{
  "norm": "rmsnorm",
  "norm_place": "pre",
  "norm_eps": 1e-05,
  "rope_theta": 10000.0,
  "qk_norm": false,
  "parallel_block": false,
  "init_std_down": 0.0,
  "optimizer": "adamw",
  "beta1": 0.9,
  "batch_tokens": 131072,
  "train_tokens": 545600000,
  "max_steps": 4163
}
MLP neurons of a small language model. Each row is named by its layer, matrix (gate and up: input weights) and neuron, and shows model dimensions 208-271. Each number is 200 + 30 x the weight over its row's rms, rounded and kept within 0 to 999. A neuron's up and down rows have the sign that makes its largest values positive.
After each neuron's rows, "fires in" lists the words (lower case) most often at its 100 highest values on Wikipedia text that the model never trained on.

L5.gate1051,206,195,215,224,227,240,219,248,131,215,190,211,251,162,206,249,123,216,131,162,173,176,207,205,186,193,261,207,202,176,187,200,192,203,192,194,144,219,179,224,187,223,218,233,217,168,237,245,167,156,180,213,208,208,182,213,181,201,217,211,157,184,185,213
L5.up1051,155,232,189,137,190,210,223,243,225,232,208,182,242,198,208,178,208,210,218,187,111,195,209,191,192,183,140,210,233,195,201,210,189,202,176,212,195,178,241,185,225,201,194,211,193,197,212,197,186,169,202,150,224,236,192,158,212,224,223,246,167,183,192,203
fires in: "on", "2", "1", "arrive"

L7.gate906,219,200,233,208,192,149,272,218,171,210,199,189,205,176,221,202,239,213,172,190,235,237,194,206,153,207,162,219,257,193,208,210,236,237,151,145,231,203,222,210,177,240,212,260,192,180,202,184,257,224,170,201,193,229,250,203,205,229,209,184,166,171,249,212
L7.up906,192,130,141,240,217,156,211,179,205,185,184,252,207,143,159,175,175,200,212,191,239,123,242,165,186,200,166,205,249,185,147,211,206,204,196,210,152,198,202,187,193,230,240,187,185,169,199,184,216,161,210,200,225,223,222,223,180,180,199,181,215,248,205,155
fires in: "to", "her"

L7.gate796,237,157,100,227,218,232,155,220,244,260,181,166,234,218,160,203,174,240,174,229,214,225,180,207,181,171,206,197,194,191,185,203,198,210,169,266,232,274,189,192,198,102,216,213,259,194,179,230,170,241,163,159,255,209,238,252,167,189,216,213,257,199,259,176
L7.up796,164,180,145,173,168,203,200,260,193,278,251,175,211,190,191,175,161,197,154,230,218,241,211,194,224,181,201,227,202,234,186,188,185,193,173,195,188,215,167,160,198,225,230,208,257,169,158,241,198,216,239,170,212,194,215,218,185,236,189,154,170,168,240,242
fires in: "and", "of", "for", "the", "a", "most"

L7.gate295,217,143,257,257,179,217,195,235,163,203,204,219,198,195,189,200,202,210,154,200,164,250,175,216,145,199,249,165,179,195,140,181,199,152,216,195,190,171,219,230,184,186,188,213,226,189,239,213,155,194,214,172,159,225,199,253,194,197,172,237,202,163,232,161
L7.up295,211,164,203,171,173,177,187,211,151,233,203,198,183,195,215,182,181,192,213,176,218,232,191,216,197,174,214,237,211,187,254,176,208,164,196,163,163,219,239,244,145,171,216,151,207,188,247,156,230,190,189,176,217,229,209,224,169,237,182,211,151,128,209,136
fires in: "the"

L7.gate53,148,173,208,220,174,219,201,126,208,227,197,215,252,202,232,190,159,204,227,193,184,156,193,198,240,203,194,218,193,262,191,185,224,175,206,191,217,156,270,187,179,211,169,139,196,182,211,225,180,214,180,215,240,205,200,184,255,211,206,183,187,214,175,174
L7.up53,207,188,157,237,211,222,166,222,206,168,186,214,196,189,212,214,157,181,155,243,222,194,216,201,225,166,201,223,202,155,196,165,221,220,239,273,215,256,153,199,210,211,252,152,213,157,248,243,202,172,236,212,248,232,227,141,159,236,242,187,136,197,178,173
fires in: "not", "is", "more", "also", "at", "was"

L7.gate1161,167,214,187,235,186,217,193,128,163,207,187,166,198,193,201,178,174,218,188,160,175,156,155,206,178,234,230,167,192,214,187,213,221,201,159,199,132,216,262,222,224,174,217,185,209,136,211,228,218,224,210,171,176,175,196,181,285,194,259,215,123,195,197,167
L7.up1161,160,134,96,191,196,177,260,218,196,192,240,233,274,223,202,167,200,188,177,200,194,229,188,231,194,192,249,238,185,220,250,204,206,207,185,223,164,195,176,162,240,201,176,231,195,171,209,194,191,174,223,142,210,222,215,210,186,178,155,235,204,156,236,170
fires in: "he", "she", "served", "his", "her", "on"

L7.gate213,180,179,162,213,249,183,235,151,192,195,208,170,231,207,208,163,191,167,143,175,180,168,243,200,208,229,183,249,168,172,207,198,196,226,197,230,223,232,198,183,178,236,239,176,173,199,193,211,182,169,185,219,199,219,257,149,115,109,204,177,180,163,228,239
L7.up213,177,218,205,145,192,235,206,207,162,184,217,196,208,253,199,148,225,205,233,144,227,171,215,173,185,133,250,190,183,214,225,228,205,167,217,187,206,209,151,129,156,211,167,219,191,193,169,255,163,180,243,215,205,218,222,281,225,214,205,209,259,220,183,186
fires in: "a", "not", "her", "have", "their", "by"

L5.gate861,200,215,186,198,243,224,236,206,177,251,221,218,153,137,196,226,177,216,214,169,194,168,165,160,172,263,214,215,185,209,164,182,146,205,155,181,227,202,182,154,207,222,242,197,242,163,194,249,144,213,176,210,198,197,230,216,188,168,181,209,220,219,223,197
L5.up861,195,188,220,149,202,175,246,146,202,230,251,202,156,228,192,187,198,194,170,177,164,159,194,166,249,215,209,262,226,206,176,215,190,220,197,204,233,137,192,196,161,148,147,229,164,211,175,180,163,196,241,250,191,234,211,234,225,167,163,223,180,227,181,167
fires in: "2", "1", "3", "4", "5"

L7.gate514,215,245,217,149,227,149,182,216,179,171,156,220,188,268,208,193,233,198,205,163,215,199,178,220,243,156,189,172,205,175,174,193,228,216,228,217,245,264,245,204,199,196,239,229,199,185,174,200,186,218,204,131,214,173,214,224,163,174,138,167,224,162,212,222
L7.up514,183,172,198,182,223,220,243,218,178,179,176,200,230,190,205,212,171,199,223,199,216,207,242,180,202,192,217,236,186,186,153,159,236,229,175,196,202,227,172,205,208,184,228,189,227,202,201,165,188,151,244,168,252,277,213,241,198,224,140,190,175,212,116,219
fires in: "a"

L5.gate354,209,199,223,220,156,234,208,187,186,251,205,218,186,166,256,227,184,156,243,191,214,180,181,165,155,167,195,248,169,202,201,144,219,196,158,223,178,165,205,220,195,236,174,166,236,172,175,175,175,190,230,253,188,241,225,184,221,227,233,176,235,205,219,259
L5.up354,204,151,209,252,203,228,164,217,172,206,220,136,176,204,184,204,202,176,229,162,214,237,159,187,191,218,145,229,157,217,260,119,242,218,227,209,154,152,209,236,228,180,192,171,160,194,219,247,190,226,179,199,208,181,226,132,234,282,251,173,193,208,153,183
fires in: "is", "was", "charts", "see", "cast", "track"

L5.gate1031,162,162,208,210,177,167,203,231,182,277,165,202,166,213,200,191,242,201,212,201,212,215,214,192,152,181,194,236,177,176,258,232,240,191,196,192,242,242,232,162,172,232,206,228,191,175,243,222,178,188,210,212,142,181,195,187,231,218,224,190,221,189,217,244
L5.up1031,170,205,220,205,156,176,182,218,169,225,181,167,237,183,186,221,185,198,210,199,199,216,164,229,225,220,263,230,141,253,252,180,197,192,211,200,204,235,181,187,211,192,219,221,184,229,183,216,175,195,226,213,239,180,181,182,219,185,232,161,220,164,239,223
fires in: "as", "general", "politician", "sotheby", "was"

L7.gate303,191,152,227,235,202,231,283,221,217,209,225,213,231,190,211,193,223,218,208,224,259,216,184,172,197,226,205,184,210,234,189,194,164,156,234,238,203,204,175,171,253,178,184,164,220,219,219,179,179,190,188,172,237,272,201,201,217,179,230,176,222,261,220,225
L7.up303,184,163,199,288,170,206,234,248,206,189,216,165,207,217,233,212,235,264,158,164,213,173,264,197,222,171,167,188,163,194,228,152,194,120,220,213,220,225,179,187,204,199,237,179,210,242,187,230,224,191,185,172,202,237,200,209,195,195,236,172,201,207,183,185
fires in: "as", "if", "than"

L7.gate217,229,186,217,194,142,215,216,192,185,188,159,221,191,138,202,236,219,265,156,183,216,193,188,237,157,207,202,204,209,138,164,112,185,171,198,252,189,201,217,214,254,223,231,194,213,198,196,146,155,215,190,181,183,272,222,180,174,229,152,216,249,228,204,266
L7.up217,207,201,188,214,253,161,179,256,140,203,177,196,180,171,183,238,213,226,227,166,183,216,169,191,261,181,202,146,188,168,139,183,205,186,158,179,229,218,136,222,195,190,221,186,163,210,246,210,130,214,234,139,172,192,205,254,174,215,186,231,206,203,208,158
fires in: "and", "as"

L7.gate100,215,188,222,215,247,217,169,244,216,179,204,202,217,230,270,188,228,240,234,197,215,179,236,210,198,197,201,172,216,207,170,207,222,232,228,187,273,233,153,175,164,196,182,206,170,199,200,196,200,184,201,195,193,229,184,221,192,159,167,166,163,174,213,190
L7.up100,182,180,159,182,186,160,169,207,108,229,232,149,237,217,193,248,242,173,151,188,246,233,221,204,194,139,215,170,123,162,238,223,176,231,187,142,214,183,126,231,232,214,158,208,202,189,204,272,192,161,223,199,197,216,218,259,173,194,215,247,159,197,213,205
fires in: "a", "is", "was"

L7.gate825,236,188,171,218,148,161,208,187,207,266,235,209,186,211,203,197,192,205,186,209,178,264,186,170,235,213,228,181,158,207,156,190,202,189,206,217,103,200,155,242,220,231,223,201,273,163,231,191,185,196,202,227,171,196,208,221,125,213,181,199,239,204,191,169
L7.up825,170,205,210,168,222,218,237,206,198,210,187,189,203,231,223,201,147,176,190,183,227,233,227,236,248,206,205,216,146,184,220,198,200,172,217,194,202,176,140,191,165,196,129,181,220,162,203,185,205,189,186,219,196,208,212,215,184,173,152,169,196,152,229,190
fires in: "the", "a", "of", "in"

L5.gate72,177,164,236,220,219,212,259,166,190,210,233,206,263,259,230,133,172,205,156,190,251,193,217,266,252,180,237,150,183,201,188,164,206,170,204,232,222,206,165,188,160,199,195,217,165,195,181,179,204,198,217,180,204,180,217,215,190,194,149,193,174,222,115,169
L5.up72,185,176,236,196,158,161,236,194,215,189,181,125,210,210,174,221,173,183,160,159,171,181,215,222,185,224,145,232,156,165,166,276,177,196,253,195,168,155,172,227,203,218,231,198,199,182,231,174,144,189,233,179,181,188,224,156,161,185,185,225,202,197,216,205
fires in: "was", "the", "is", "he"

L3.gate1147,129,167,148,202,202,220,219,223,231,204,238,223,186,180,207,191,146,174,220,201,193,272,204,189,135,225,211,154,188,230,215,199,185,158,178,177,209,182,235,193,217,275,217,281,177,246,198,239,152,189,184,227,228,213,205,238,190,157,214,192,180,188,153,183
L3.up1147,254,238,209,151,178,205,211,203,108,193,179,132,205,175,197,157,195,238,186,214,175,175,233,174,206,189,221,212,176,173,196,227,176,230,143,175,211,204,204,213,203,182,195,166,218,185,160,217,198,194,173,181,201,221,213,189,149,232,153,211,180,199,206,196
fires in: "6", "9", "7", "8", "4", "5"

L7.gate1176,214,194,148,225,148,214,191,206,209,229,212,170,223,210,254,134,223,183,162,153,231,255,177,224,155,240,219,221,210,152,148,207,181,240,183,212,187,199,180,187,244,230,222,215,202,167,277,278,197,194,183,220,267,179,211,220,210,213,189,188,217,205,179,154
L7.up1176,215,201,164,227,167,204,159,184,169,227,226,203,203,159,210,194,262,164,202,173,217,271,221,204,168,241,230,188,173,229,212,165,187,188,201,202,252,219,161,179,165,196,202,213,213,204,235,200,180,198,200,126,221,206,185,146,178,184,180,158,176,205,186,234
fires in: "the", "which", "who", "until", "that"

L7.gate802,172,193,215,247,192,174,227,234,206,174,171,217,209,226,206,186,157,231,189,197,197,213,217,167,157,160,167,230,208,217,231,190,115,206,187,209,161,176,182,159,239,213,222,233,217,207,142,214,201,195,226,221,210,190,202,260,154,138,186,239,192,233,178,211
L7.up802,163,219,194,226,193,256,167,202,183,151,223,200,196,201,171,209,204,200,177,218,135,248,256,145,165,202,206,255,205,202,228,231,172,199,206,170,188,179,149,177,203,189,167,214,214,203,200,208,214,225,202,218,243,269,200,253,197,176,198,146,188,206,232,192
fires in: "to", "of"

L7.gate1187,211,151,192,228,214,183,144,178,251,192,152,260,223,228,250,185,154,187,257,182,243,196,193,224,193,189,245,163,263,216,224,194,163,226,227,230,182,146,198,248,185,240,192,197,182,194,224,193,224,220,188,165,164,233,248,210,190,176,153,205,229,180,161,228
L7.up1187,223,206,152,226,192,171,221,191,221,210,168,189,204,249,203,262,199,174,193,188,196,158,215,217,249,226,173,129,216,198,219,211,197,166,157,164,165,219,165,243,241,208,241,220,203,219,208,191,219,242,231,203,209,197,217,238,177,214,203,219,190,184,180,223
fires in: "a", "an", "the"

L7.gate42,234,200,173,177,161,241,234,242,133,182,258,224,217,175,211,189,160,205,197,183,204,198,218,191,193,177,220,195,246,212,236,200,193,178,230,192,199,169,236,143,226,272,232,209,203,188,183,206,207,213,165,158,290,199,259,192,181,239,209,159,230,174,152,191
L7.up42,142,202,139,254,151,174,239,189,178,146,232,152,213,182,244,178,169,176,195,220,147,153,264,216,192,188,180,213,180,241,243,203,256,198,196,205,204,222,197,189,126,216,185,180,199,172,214,197,209,194,144,201,211,202,236,194,201,241,252,156,206,227,193,196
fires in: "to", "not", "also", "only", "t"

L7.gate570,183,239,159,140,179,237,218,166,203,203,187,151,214,221,183,198,228,232,195,204,194,229,247,212,170,219,203,158,180,209,179,140,172,182,165,239,203,231,180,226,217,202,191,161,259,165,180,223,196,198,234,256,230,170,194,144,185,200,227,239,205,152,220,195
L7.up570,254,233,177,223,159,240,242,220,160,179,209,217,174,246,232,176,192,169,213,224,189,210,213,167,181,183,202,148,183,224,123,108,214,220,210,187,210,221,201,253,195,184,196,253,214,204,227,180,153,137,215,179,207,189,176,179,190,197,203,185,159,164,219,106
fires in: "of", "been", "as", "were"

L7.gate701,144,196,216,207,218,177,187,173,152,179,183,195,271,204,134,135,192,249,227,184,174,225,178,177,178,179,219,239,148,243,192,152,230,198,149,213,215,176,207,212,225,195,151,205,210,166,138,183,201,165,250,171,191,200,204,251,227,190,218,211,214,185,146,170
L7.up701,168,170,166,217,225,215,170,196,172,160,265,207,230,249,209,201,210,203,188,185,237,182,207,217,152,228,253,252,158,181,186,284,269,190,234,183,200,197,226,173,212,253,248,211,196,231,212,172,219,220,140,253,214,186,220,204,185,204,199,225,152,236,255,206
fires in: "has", "been", "have", "was", "his", "her"

L7.gate586,167,205,221,173,150,177,218,219,152,209,212,225,271,211,199,179,215,182,176,228,213,182,213,158,230,223,186,217,191,254,132,223,207,173,167,160,190,180,210,201,196,219,177,159,201,186,165,181,190,211,188,181,209,227,199,209,208,208,181,161,162,212,232,188
L7.up586,164,214,175,187,132,179,185,170,151,236,201,156,257,226,147,166,136,210,208,163,246,173,179,202,178,237,217,186,226,229,148,222,222,151,227,235,178,167,207,160,194,220,222,207,224,142,255,182,215,191,221,182,198,184,211,173,137,166,250,211,209,232,216,183
fires in: "by", "to", "began"

L3.gate1340,131,149,212,212,199,216,214,165,131,226,165,232,241,198,208,157,187,187,188,168,205,207,211,185,158,171,200,187,194,216,208,167,173,240,154,203,216,162,191,194,210,143,174,220,245,244,233,217,217,122,217,158,219,190,215,259,241,207,264,191,155,192,193,199
L3.up1340,209,167,172,201,241,190,225,163,149,199,159,224,206,178,198,149,178,193,213,193,206,147,181,216,185,178,167,213,159,226,231,224,241,287,193,184,227,124,214,199,183,164,176,224,203,241,206,180,201,177,271,170,232,198,209,190,228,255,227,220,179,212,214,247
fires in: "8", "9", "7", "nizami", "1"

L7.gate577,203,132,146,192,217,183,157,223,196,194,213,222,215,184,171,224,145,170,181,232,204,156,198,233,194,183,180,181,238,232,190,196,225,89,135,169,216,241,195,203,168,172,212,199,220,190,200,145,185,213,179,179,199,220,193,234,241,177,219,246,214,211,187,194
L7.up577,250,207,180,183,202,211,207,151,178,254,175,177,228,167,230,244,191,172,237,147,199,223,200,191,224,213,230,195,170,211,190,145,231,226,194,198,145,195,169,226,187,203,160,159,230,178,178,195,177,235,172,213,176,213,195,167,227,171,198,147,155,233,198,208
fires in: "of", "the"

L7.gate307,260,164,215,198,227,193,147,244,236,203,223,174,248,230,164,183,240,259,202,241,185,208,233,197,218,228,212,230,285,201,129,183,167,220,160,254,196,203,197,186,170,140,151,204,255,235,237,220,167,172,152,229,201,219,189,242,231,188,202,171,194,205,219,188
L7.up307,244,163,162,254,157,235,214,220,265,206,187,186,246,256,198,222,235,177,189,221,158,205,208,167,204,186,225,180,241,233,181,184,254,235,203,208,216,195,211,186,203,227,154,247,211,232,216,201,221,217,194,170,230,203,159,196,231,165,188,193,188,206,215,183
fires in: "as"

L7.gate4,147,197,178,266,205,134,240,204,184,171,205,230,234,227,182,141,207,201,214,168,177,197,154,241,161,248,230,207,244,195,201,251,160,244,184,175,234,216,212,153,183,219,213,161,187,216,229,200,225,224,242,198,187,196,248,212,125,152,210,187,250,197,170,160
L7.up4,173,161,226,180,204,198,192,243,191,245,191,196,204,218,238,173,205,229,194,206,171,223,189,218,192,164,208,220,197,219,256,164,138,210,201,134,222,191,184,193,202,221,243,231,227,206,121,153,186,173,170,225,199,205,203,246,145,197,180,181,183,203,179,196
fires in: "to", "they", "the", "for", "of"

L7.gate64,244,185,204,213,176,212,253,203,201,236,218,199,220,179,261,189,169,184,212,222,196,214,171,154,209,185,245,196,198,186,174,171,256,185,192,250,186,173,154,229,211,206,201,209,245,147,237,221,234,218,222,198,159,267,222,207,261,199,172,245,235,128,196,239
L7.up64,203,173,168,175,212,172,248,192,219,203,235,237,153,208,214,193,164,144,229,236,199,234,229,182,206,194,201,197,208,241,179,198,251,192,186,186,248,229,178,220,180,176,157,213,191,214,187,206,193,205,186,200,217,227,158,235,177,142,198,209,182,225,202,172
fires in: "of", "the", "s"

L7.gate125,142,225,136,208,167,159,154,132,226,235,236,215,192,180,233,223,194,188,153,164,150,229,185,185,231,194,213,157,239,236,233,196,156,160,217,219,146,192,142,225,189,218,224,182,187,280,188,237,188,180,177,262,175,187,245,206,243,233,200,241,206,227,177,161
L7.up125,213,147,177,143,208,211,220,198,173,215,220,191,215,225,190,217,231,159,176,124,204,158,185,208,241,172,221,220,186,199,210,177,167,254,237,169,235,218,198,189,197,228,263,198,182,231,208,168,252,198,227,222,216,216,238,187,225,214,156,222,186,198,240,194
fires in: "in", "on", "to", "same", "the"

L7.gate1181,232,190,157,260,169,226,204,241,224,182,226,253,202,212,208,91,214,198,159,173,144,202,202,202,178,199,223,192,234,228,179,184,200,208,211,199,184,163,212,194,130,223,171,211,212,238,234,207,164,150,179,268,199,172,224,202,211,187,196,225,191,226,212,212
L7.up1181,224,192,191,185,252,194,189,164,212,172,163,190,169,242,195,220,207,184,200,151,220,177,208,212,219,193,231,248,215,209,197,201,175,120,210,232,269,227,192,124,206,237,186,176,238,150,239,224,199,193,206,199,207,190,220,169,193,178,182,237,198,203,200,169
fires in: "by", "1", "one", "each", "is"

L7.gate79,186,200,191,198,219,221,250,212,159,235,131,242,220,204,187,199,196,185,175,204,140,115,187,199,163,183,229,214,204,225,172,168,186,222,169,221,187,217,212,192,211,199,183,154,214,194,172,202,166,202,180,226,251,224,244,202,185,212,245,184,200,216,136,267
L7.up79,209,167,209,197,215,191,186,248,174,225,153,196,239,281,173,202,202,197,238,194,156,207,206,228,176,245,177,210,139,155,227,178,227,231,180,202,176,188,159,203,186,136,141,210,182,183,198,212,234,168,197,164,206,197,176,209,198,219,210,184,197,186,149,218
fires in: "be", "was", "were", "is", "are"

L5.gate1321,173,176,229,212,199,187,201,257,145,218,180,163,211,209,197,207,197,173,157,155,177,268,171,209,165,228,236,226,154,156,154,183,178,183,209,239,233,206,179,196,237,218,237,164,236,143,216,168,177,197,239,161,198,220,199,129,175,202,196,199,207,199,216,229
L5.up1321,240,195,208,236,236,232,204,210,154,217,198,173,209,231,202,222,152,157,116,207,185,218,183,199,220,195,210,213,209,213,193,211,233,212,205,208,198,204,227,218,240,197,171,146,242,229,221,263,161,174,237,147,229,278,150,186,209,184,186,160,173,182,138,176
fires in: "and", "who", "that", "with", "as", "affirmed"

L7.gate1216,163,177,218,215,168,176,235,166,156,211,212,182,201,142,247,223,230,207,150,242,190,196,239,215,153,205,216,206,211,186,166,215,158,194,168,171,139,182,185,221,140,209,244,169,198,180,144,223,210,209,222,168,217,190,184,186,149,172,228,182,179,195,160,233
L7.up1216,149,188,239,268,223,206,240,194,216,214,195,185,122,206,232,182,161,200,184,177,222,184,231,215,184,256,199,283,234,159,190,226,201,187,199,128,173,175,182,225,184,191,213,201,158,216,207,213,225,192,239,215,187,234,219,201,177,182,161,241,165,218,210,203
fires in: "for", "and", "to", "but", "do"

L7.gate1058,184,176,174,231,238,198,245,217,221,221,187,188,139,249,213,172,207,181,149,226,204,191,194,233,241,184,240,241,228,183,199,187,214,242,164,224,195,239,142,235,199,181,237,190,281,202,176,177,213,243,177,151,232,210,202,188,219,88,184,204,243,232,193,204
L7.up1058,173,243,210,227,163,195,265,222,222,223,176,173,207,203,197,209,241,211,215,158,198,220,211,251,282,231,212,173,173,137,160,170,220,256,174,200,213,232,236,225,206,153,158,224,254,226,248,138,245,315,201,164,185,193,203,179,192,230,170,223,211,201,169,186
fires in: "of", "in", "into", "to", "a"

L7.gate785,209,197,165,220,224,179,213,234,138,205,213,206,195,204,253,220,212,212,231,243,173,178,210,205,187,245,211,177,208,177,212,162,170,204,249,261,166,154,200,204,283,242,237,169,207,200,189,230,227,183,220,161,212,227,235,214,166,195,235,218,206,269,156,147
L7.up785,192,240,245,183,242,217,191,180,192,239,159,172,214,225,170,252,189,188,163,196,174,176,204,216,149,169,175,167,215,175,148,178,220,197,161,196,182,202,178,208,247,176,207,214,224,244,221,208,205,273,208,195,225,218,170,227,168,178,184,185,216,175,161,139
fires in: "and", "to"

L7.gate12,217,239,205,151,234,164,199,217,224,207,215,218,208,310,223,214,242,223,181,187,188,177,216,217,256,176,185,174,166,211,190,197,197,158,250,172,187,210,190,223,154,200,153,225,256,200,159,218,168,206,211,172,162,215,211,222,151,151,200,238,204,195,203,206
L7.up12,159,233,139,199,242,201,207,193,120,227,210,168,258,215,183,121,208,226,132,235,150,165,244,243,216,197,232,222,240,199,145,164,154,144,147,245,192,205,200,196,125,193,155,193,192,218,210,263,188,163,244,201,253,196,251,239,208,178,233,209,171,163,208,176
fires in: "a"

L7.gate526,208,186,199,212,207,231,226,217,186,226,213,170,222,242,175,186,223,210,184,210,176,257,204,217,149,181,270,188,212,182,170,229,184,192,337,172,152,172,108,187,160,224,239,237,211,210,230,226,196,173,218,203,180,203,206,217,236,218,236,240,183,190,199,205
L7.up526,152,239,170,176,241,205,194,130,221,201,180,204,196,230,203,181,210,199,207,140,204,243,159,194,179,226,215,229,211,131,239,229,211,179,200,164,250,186,175,165,200,199,192,214,201,208,191,215,218,150,226,192,200,233,191,256,123,163,185,209,209,166,223,198
fires in: "in", "from", "a", "of", "to", "as"

L7.gate481,198,238,215,236,223,157,234,158,174,213,166,209,201,222,220,214,191,189,182,195,219,223,234,184,189,209,187,205,234,204,138,244,179,221,118,207,244,175,257,224,184,164,135,168,207,210,188,182,210,148,270,247,161,256,188,180,216,156,193,224,140,207,191,172
L7.up481,146,194,177,254,177,214,226,222,176,188,211,177,217,193,228,141,160,198,230,200,203,159,199,213,157,196,196,223,192,197,219,190,211,157,219,157,208,209,201,139,149,243,243,229,192,172,199,208,180,191,196,226,190,227,233,207,218,191,220,119,238,233,204,189
fires in: "by", "to", "are"

L7.gate444,189,242,173,190,255,162,236,196,209,216,111,186,214,242,174,138,216,221,208,194,135,159,184,188,222,179,166,211,218,236,143,207,195,245,160,212,203,204,218,173,194,187,238,224,220,167,181,189,182,154,227,182,182,194,234,171,161,206,227,172,181,207,191,157
L7.up444,231,201,163,221,207,188,230,166,135,169,240,155,182,181,220,189,224,220,191,174,171,170,233,167,184,274,157,290,229,202,185,222,173,195,157,169,181,173,177,183,199,217,157,176,222,272,222,189,157,158,233,189,159,236,214,230,218,198,251,209,169,153,216,148
fires in: "in", "of", "were"

L5.gate929,160,174,232,167,270,199,218,184,180,209,191,240,201,236,239,155,176,203,224,208,174,216,191,171,224,195,226,139,203,188,174,141,189,212,208,160,189,201,237,185,214,180,203,210,186,209,199,287,164,211,232,200,158,188,200,275,177,233,208,262,255,236,204,219
L5.up929,226,218,245,206,180,195,218,245,205,209,189,236,236,161,220,222,197,210,228,177,200,186,215,198,211,201,191,241,232,178,242,239,218,177,169,190,175,141,184,195,187,242,229,204,187,271,176,197,161,163,161,193,233,186,189,175,180,221,203,205,188,261,143,192
fires in: "on", "6", "8", "4", "2", "7"

L5.gate638,169,221,204,207,162,208,236,199,268,189,208,227,195,197,185,195,169,150,165,188,178,203,230,215,183,198,215,225,166,165,242,190,171,163,202,162,228,200,205,215,177,159,196,185,177,216,178,198,245,245,210,275,196,233,212,218,181,231,162,163,201,229,180,239
L5.up638,190,156,181,219,209,192,192,225,192,241,279,246,197,240,208,186,179,239,205,185,190,180,150,224,182,169,242,246,207,151,187,220,271,218,243,180,248,232,217,200,198,191,220,215,191,237,164,176,191,224,190,217,191,228,212,237,188,150,243,195,229,180,227,188
fires in: "years", "time", "days", "m", "is"

L7.gate509,188,178,163,176,182,191,292,169,183,173,186,208,204,194,206,186,160,195,189,201,223,184,221,192,124,160,205,233,210,231,211,134,241,204,193,176,124,139,192,193,146,228,182,182,211,170,208,200,199,262,159,229,163,146,252,229,257,210,238,173,216,185,200,196
L7.up509,169,162,162,160,175,172,249,220,204,211,193,217,226,195,192,159,168,210,178,220,231,199,227,179,132,204,126,226,185,229,186,155,241,220,200,182,177,197,221,221,198,195,185,210,189,193,160,215,177,208,177,210,225,242,224,175,214,228,242,177,191,198,235,177
fires in: "to", "would"

L7.gate1170,185,211,132,206,219,244,193,206,173,191,232,229,196,180,230,204,203,156,113,234,253,209,204,256,189,243,214,222,228,195,174,166,186,179,202,220,271,258,200,171,159,126,241,203,143,185,250,186,173,171,236,164,211,176,226,205,215,156,180,252,163,206,229,176
L7.up1170,212,184,133,185,182,244,206,192,166,189,205,179,172,217,272,134,215,127,151,219,142,185,188,187,201,277,206,193,176,178,231,151,199,171,193,176,216,250,185,200,197,158,204,162,164,240,239,177,215,216,203,190,219,204,194,189,192,222,221,229,191,183,247,163
fires in: "the", "at", "in", "of", "a"

L5.gate644,121,232,228,235,172,192,144,157,193,135,189,232,191,230,165,166,218,216,168,226,221,211,212,164,243,166,190,223,154,136,199,199,223,215,254,205,190,187,173,169,233,197,225,219,199,178,191,208,210,170,179,206,161,167,233,210,242,186,235,157,219,275,189,217
L5.up644,137,216,191,206,227,188,185,159,193,192,177,197,225,179,162,214,137,216,164,201,227,166,177,223,177,172,212,220,189,174,265,207,218,215,167,195,184,157,193,216,211,194,174,258,213,277,199,202,250,216,219,233,243,199,222,178,227,162,227,178,182,188,196,219
fires in: "was", "years", "while", "from", "been", "as"